config = dict(
    n_layer=12,
    n_kv_head=1,
    head_dim=64,
    positions='rope',
    rope_base=10000.0,
    attn_scale=0.125,
    beta1=0.9,
    lr_head=0.00532,
    decay_shape='linear',
    seq_len=256,
    doc_mask=False,
)
MLP neurons of a small language model. Each row is named by its layer, matrix (down: output weights) and neuron, and shows model dimensions 0-127. Each number is 200 + 30 x the weight over its row's rms, rounded and kept within 0 to 999. A neuron's up and down rows have the sign that makes its largest values positive.
Before each neuron's rows, "fires before" lists the tokens most often just after its 100 highest values on Wikipedia text that the model never trained on. A number after a token or word is its count.

fires before: " to" 29, " a" 10, "be" 6, " an" 5, "por" 4, " with" 4
L9.down352,212,222,212,194,205,182,162,186,166,192,163,209,190,174,229,173,176,214,187,205,223,244,186,253,180,261,178,188,140,170,183,224,209,200,191,234,237,205,200,182,226,193,257,211,172,179,251,207,244,224,193,177,197,151,183,189,189,161,207,163,251,108,160,213,198,205,256,186,187,248,206,218,235,203,215,181,225,206,199,154,232,250,164,155,205,229,194,219,191,263,230,188,187,201,203,217,215,174,147,196,245,194,231,183,199,164,201,211,241,193,184,187,252,145,209,220,224,201,233,158,216,184,133,206,125,210,166,175

fires before: "|" 100
L9.down208,160,205,145,183,240,186,138,189,162,166,207,157,179,167,220,146,189,188,147,193,237,198,187,198,223,151,140,232,162,204,175,201,226,182,191,223,211,176,206,152,168,175,161,253,156,246,173,148,197,179,257,195,217,184,171,234,153,150,186,185,185,208,213,184,225,157,210,196,163,171,196,219,184,233,180,204,198,163,236,245,142,182,229,258,238,194,169,209,191,223,181,224,177,216,220,239,247,175,148,170,190,232,200,180,194,140,167,212,215,219,204,155,218,171,169,179,160,185,171,244,200,222,183,181,198,162,156,166

fires before: " |" 37, " \"" 26, " High" 5
L5.down17,195,212,221,237,234,184,171,221,184,222,246,174,195,203,179,202,152,182,138,229,208,206,190,234,235,169,195,212,198,207,170,195,135,177,175,173,221,179,182,221,211,222,214,242,202,210,211,137,199,212,218,210,153,242,189,192,172,133,228,232,255,288,146,195,173,155,231,173,211,237,176,213,179,181,236,223,179,219,209,204,155,219,202,214,201,203,222,198,240,227,200,202,245,173,180,191,230,179,185,222,181,114,160,206,212,220,128,201,234,232,204,187,157,193,179,229,204,181,181,174,190,185,278,223,176,204,246,180

fires before: "\n\n" 23, " It" 13, " The" 11, " In" 5
L9.down250,215,239,172,219,192,202,226,222,215,187,221,179,209,207,267,141,223,212,178,168,165,180,197,201,254,144,188,186,183,202,182,231,266,192,183,177,237,208,191,206,224,178,161,215,234,224,210,156,238,164,207,199,221,171,234,255,210,188,224,209,331,331,187,247,173,223,210,194,201,197,199,214,186,210,204,201,170,164,185,181,213,152,229,196,193,209,165,193,183,189,257,219,177,177,175,216,205,171,208,188,223,209,176,182,210,166,193,166,192,159,188,174,202,156,194,200,213,137,158,227,220,203,167,210,205,221,192,207

fires before: " the" 43, " a" 10, " with" 6
L2.down203,194,222,223,164,200,258,242,193,235,213,208,162,212,202,162,192,197,213,136,188,203,257,249,145,194,229,163,171,187,207,192,205,180,163,235,249,204,158,139,200,157,173,189,174,216,196,191,175,211,163,223,150,185,242,184,255,202,242,213,209,216,260,154,203,207,160,200,206,177,214,211,152,195,176,187,213,190,216,197,202,210,140,209,228,199,223,162,206,231,170,265,205,179,164,214,198,232,197,203,216,211,233,226,227,202,165,218,178,187,187,122,202,218,122,181,213,260,132,172,153,191,205,233,265,217,200,239,200

fires before: "=" 92
L5.down248,225,176,200,227,244,187,145,205,190,277,168,201,192,176,218,215,223,201,199,208,181,197,256,197,241,196,168,201,218,212,193,216,251,152,156,198,223,200,207,163,196,215,240,173,184,220,164,207,231,178,170,188,198,218,231,152,167,200,266,196,241,244,222,196,148,240,179,261,204,216,226,205,181,187,217,171,225,177,178,223,222,140,207,203,200,185,269,195,166,201,216,231,223,180,206,190,216,215,237,139,136,203,198,153,193,209,214,185,254,157,141,228,199,193,190,158,185,196,154,155,186,179,139,235,180,288,212,195

fires before: " as" 13, "8" 12, "2" 11, "1" 10, "5" 10, "0" 9
L9.down230,210,143,261,164,253,227,202,172,178,220,181,159,228,199,240,158,194,183,188,185,234,201,196,204,205,177,212,218,158,178,204,189,246,168,191,215,165,255,162,195,167,242,171,211,215,241,190,167,205,228,207,199,205,210,235,265,221,218,150,201,188,178,170,206,187,169,251,177,210,204,248,207,269,160,197,174,142,194,181,218,225,193,221,234,185,143,183,229,162,196,187,178,223,198,242,185,183,200,209,237,187,192,210,162,212,261,203,227,116,167,199,188,261,206,188,200,149,221,159,207,208,209,192,186,163,209,163,173

fires before: " a" 33, "\n\n" 27, " an" 15, " the" 5, "ment" 5
L7.down425,206,208,179,222,158,230,233,147,157,194,226,145,220,196,203,185,208,238,206,112,196,231,227,197,196,208,202,230,184,200,270,174,227,206,192,174,231,209,194,183,125,209,174,209,251,176,223,208,220,191,117,268,151,233,229,230,212,165,241,204,219,201,211,159,174,141,231,216,195,152,175,218,207,164,198,217,236,222,172,162,131,236,154,228,178,154,231,191,198,155,252,189,200,213,211,208,192,178,213,226,192,222,226,222,170,185,174,223,184,216,204,163,197,222,195,218,184,203,167,209,239,218,174,218,210,207,207,270

fires before: " the" 15, " —" 14, "\n" 11, " ." 7, "be" 6
L3.down386,212,272,197,218,222,175,241,192,199,192,182,183,198,224,232,150,238,196,195,142,172,240,207,190,261,187,172,239,200,221,203,178,168,270,248,179,213,176,211,170,161,200,235,205,127,191,193,300,227,201,181,234,189,202,174,236,193,214,248,163,182,212,209,226,185,185,192,189,166,145,223,212,166,173,227,256,199,196,219,190,208,187,162,184,158,196,205,192,201,227,161,227,185,222,166,180,236,200,212,195,149,241,238,196,156,174,178,185,236,218,174,212,180,193,187,192,168,206,173,149,249,168,235,183,199,178,178,145

fires before: "-" 73, "|" 6, "us" 4
L7.down74,171,188,123,212,193,182,207,226,188,192,213,177,181,239,185,196,206,197,165,217,175,193,196,181,203,183,185,170,184,171,193,216,208,125,230,196,198,258,192,163,183,208,170,183,214,272,133,183,215,171,142,218,201,187,175,243,212,181,203,197,215,139,239,231,205,243,206,210,211,233,230,202,158,232,152,181,163,159,242,221,184,232,167,233,217,167,111,224,143,213,178,222,206,188,191,156,233,154,194,199,217,137,197,141,167,140,181,202,219,201,176,196,205,227,230,174,261,177,182,217,169,176,149,206,166,213,133,224

fires before: "\n\n" 26, " He" 20, " In" 9, " His" 7, " She" 5
L9.down311,266,220,203,173,228,263,160,196,225,213,230,251,197,182,255,136,207,187,203,227,209,210,187,191,203,203,236,219,275,186,206,193,204,234,211,198,231,221,150,248,192,208,173,229,262,240,184,217,242,184,221,193,177,178,129,212,172,240,271,217,166,255,218,243,252,229,177,197,154,184,206,208,195,193,166,213,260,214,148,201,191,149,183,155,182,197,210,195,206,215,215,199,191,176,189,178,251,193,201,207,232,176,249,228,204,212,205,155,169,193,195,176,273,154,230,159,226,214,157,204,202,266,189,156,214,217,184,189

fires before: "-" 34, "}" 12, "=" 7, "″" 6
L9.down431,214,198,200,216,224,196,204,198,207,207,176,187,234,253,257,169,264,194,177,159,209,181,175,232,182,148,213,183,173,258,156,177,211,217,177,247,160,221,178,165,195,187,167,230,232,241,218,243,205,226,170,209,248,187,182,161,192,183,206,193,212,162,146,193,200,276,198,158,136,282,196,209,214,167,195,157,172,209,198,232,209,201,253,181,237,242,192,185,249,183,201,206,227,221,215,200,165,204,197,213,162,180,201,205,239,211,181,165,193,231,211,201,221,240,133,215,157,187,115,218,224,202,179,196,247,222,266,192

fires before: " |" 33, "|" 11, "–" 7, "ce" 4
L5.down254,212,252,162,169,208,223,218,208,188,201,194,210,233,225,246,226,219,180,114,204,176,185,195,253,150,208,210,207,180,232,232,209,181,204,209,211,149,204,167,134,187,198,196,170,250,196,226,203,161,216,221,219,196,268,180,242,199,195,126,229,144,250,204,229,238,158,214,274,145,196,225,212,183,250,167,182,175,243,175,229,204,195,168,213,201,209,203,210,254,183,173,192,227,228,174,247,166,178,188,195,177,191,203,248,185,237,167,209,279,181,231,201,198,199,182,171,221,205,263,167,224,197,173,190,211,230,198,187

fires before: " of" 45, ":" 5
L3.down285,237,220,158,150,234,271,204,182,225,221,166,238,188,221,154,199,236,206,238,214,216,165,218,220,217,161,200,153,208,228,204,219,180,123,133,204,213,248,206,223,180,172,206,238,257,155,162,161,214,214,240,190,173,179,185,185,218,181,189,240,176,152,189,172,222,135,235,184,221,225,150,164,210,217,204,168,201,165,239,188,148,207,209,200,159,230,186,201,103,238,216,242,226,220,243,162,213,174,179,210,214,198,182,200,219,195,160,188,197,160,163,180,194,221,214,175,198,163,208,196,122,188,145,174,226,227,253,187

fires before: "-" 52, " •" 7
L2.down436,166,160,202,191,189,191,164,198,181,204,178,172,224,203,206,190,196,178,226,182,167,176,251,153,169,196,237,170,136,165,162,148,210,182,175,241,197,171,260,229,192,237,275,213,209,180,212,246,176,203,155,207,230,172,147,167,218,184,128,243,198,176,197,190,203,188,275,170,147,217,201,180,196,195,184,147,251,193,142,202,220,209,174,215,241,184,228,170,217,261,205,190,189,242,201,232,214,189,159,158,244,217,191,132,239,226,211,210,180,216,189,236,227,231,220,190,203,192,206,187,194,215,201,230,244,174,206,220

fires before: "{" 18, "}" 17, "\\" 4, " GA" 4, "le" 4, "te" 4
L7.down205,203,176,185,193,179,244,194,260,227,199,227,251,192,226,208,196,197,249,217,144,177,177,199,167,209,207,147,236,201,237,241,196,223,226,189,287,194,164,184,199,196,261,206,175,183,177,142,222,145,171,233,159,206,223,201,224,182,178,165,230,209,181,215,190,165,173,211,242,212,155,294,172,208,206,184,177,251,193,197,185,213,220,175,201,203,260,194,206,167,180,243,241,195,229,204,188,195,158,218,184,175,208,178,154,166,216,208,206,216,161,238,242,195,146,198,237,158,142,150,169,198,204,167,224,172,147,193,191

fires before: " |" 22, ")" 15, "\n" 12, "\n\n" 11, " p" 6
L9.down235,164,236,228,250,210,167,241,206,187,198,263,204,210,202,191,198,180,260,202,210,189,197,226,174,219,212,216,161,188,164,234,206,216,213,218,209,235,168,283,225,155,141,263,164,218,241,203,225,220,189,231,225,171,196,235,256,176,161,184,204,189,146,211,183,224,252,215,234,195,206,171,185,230,212,173,192,222,187,211,199,233,131,216,220,188,184,234,187,161,148,207,231,196,215,215,170,210,157,190,186,177,266,164,179,167,191,204,190,268,241,221,163,188,242,185,200,221,251,223,167,209,214,153,209,169,133,194,192

fires before: "-" 41, "−" 10, " (" 9, "." 7, ")" 6
L9.down295,229,154,247,170,202,207,196,238,215,197,238,201,222,203,180,170,215,217,192,168,174,186,210,188,239,183,229,198,223,179,167,191,238,215,205,189,177,192,244,197,234,154,218,186,210,203,178,211,212,170,260,170,197,187,145,156,202,227,251,234,120,217,160,231,217,182,200,275,212,245,158,232,250,242,192,117,194,190,214,240,192,177,167,197,224,197,204,184,161,176,249,238,170,183,180,184,185,137,204,215,240,192,238,155,195,158,196,240,228,197,229,220,232,166,189,201,212,229,190,208,200,196,164,177,296,187,156,227

fires before: "s" 49, " of" 6, "t" 5, "d" 4
L5.down204,194,177,219,185,248,217,268,201,147,228,184,133,214,235,234,169,190,172,196,213,203,180,231,219,214,195,152,217,193,211,221,207,265,156,164,175,205,210,165,162,150,239,173,255,188,237,146,205,200,221,204,175,223,161,192,192,185,191,146,138,233,245,165,188,163,248,218,148,215,191,180,187,195,225,208,228,157,220,209,226,223,218,213,202,182,240,226,166,211,223,180,224,169,234,188,229,148,179,220,179,201,213,223,151,157,174,238,223,240,217,195,249,206,179,173,144,229,169,200,223,176,207,201,214,166,213,236,242

fires before: " |" 57, "." 14
L7.down172,170,207,176,212,204,193,210,231,169,162,149,248,214,184,187,156,249,170,178,232,177,193,210,200,206,174,220,190,215,194,201,189,179,242,208,169,154,245,236,268,179,199,229,241,170,207,182,279,218,199,201,227,246,209,211,192,222,223,181,203,228,125,171,141,195,259,224,191,178,235,246,216,198,208,178,201,227,212,170,181,215,214,182,221,245,223,194,176,192,248,244,187,191,256,216,184,149,190,187,203,161,186,216,199,191,175,185,193,197,166,112,200,224,232,208,214,204,189,185,194,177,165,201,242,233,211,259,213

fires before: "s" 22, " |" 22, "r" 4, "er" 4
L5.down103,226,231,199,215,210,238,208,179,177,185,203,232,124,200,310,215,138,100,186,245,214,175,180,197,209,251,181,172,290,143,243,220,221,201,247,158,224,209,171,184,210,204,220,193,204,195,187,196,160,178,196,150,223,209,253,191,192,145,212,188,183,215,217,173,196,181,161,169,239,191,230,213,205,208,246,211,174,197,248,206,214,185,242,194,129,211,188,199,235,193,178,205,221,208,211,194,228,219,177,194,200,181,178,231,206,238,207,215,182,151,200,206,205,165,189,178,222,194,247,204,231,231,210,192,199,228,192,213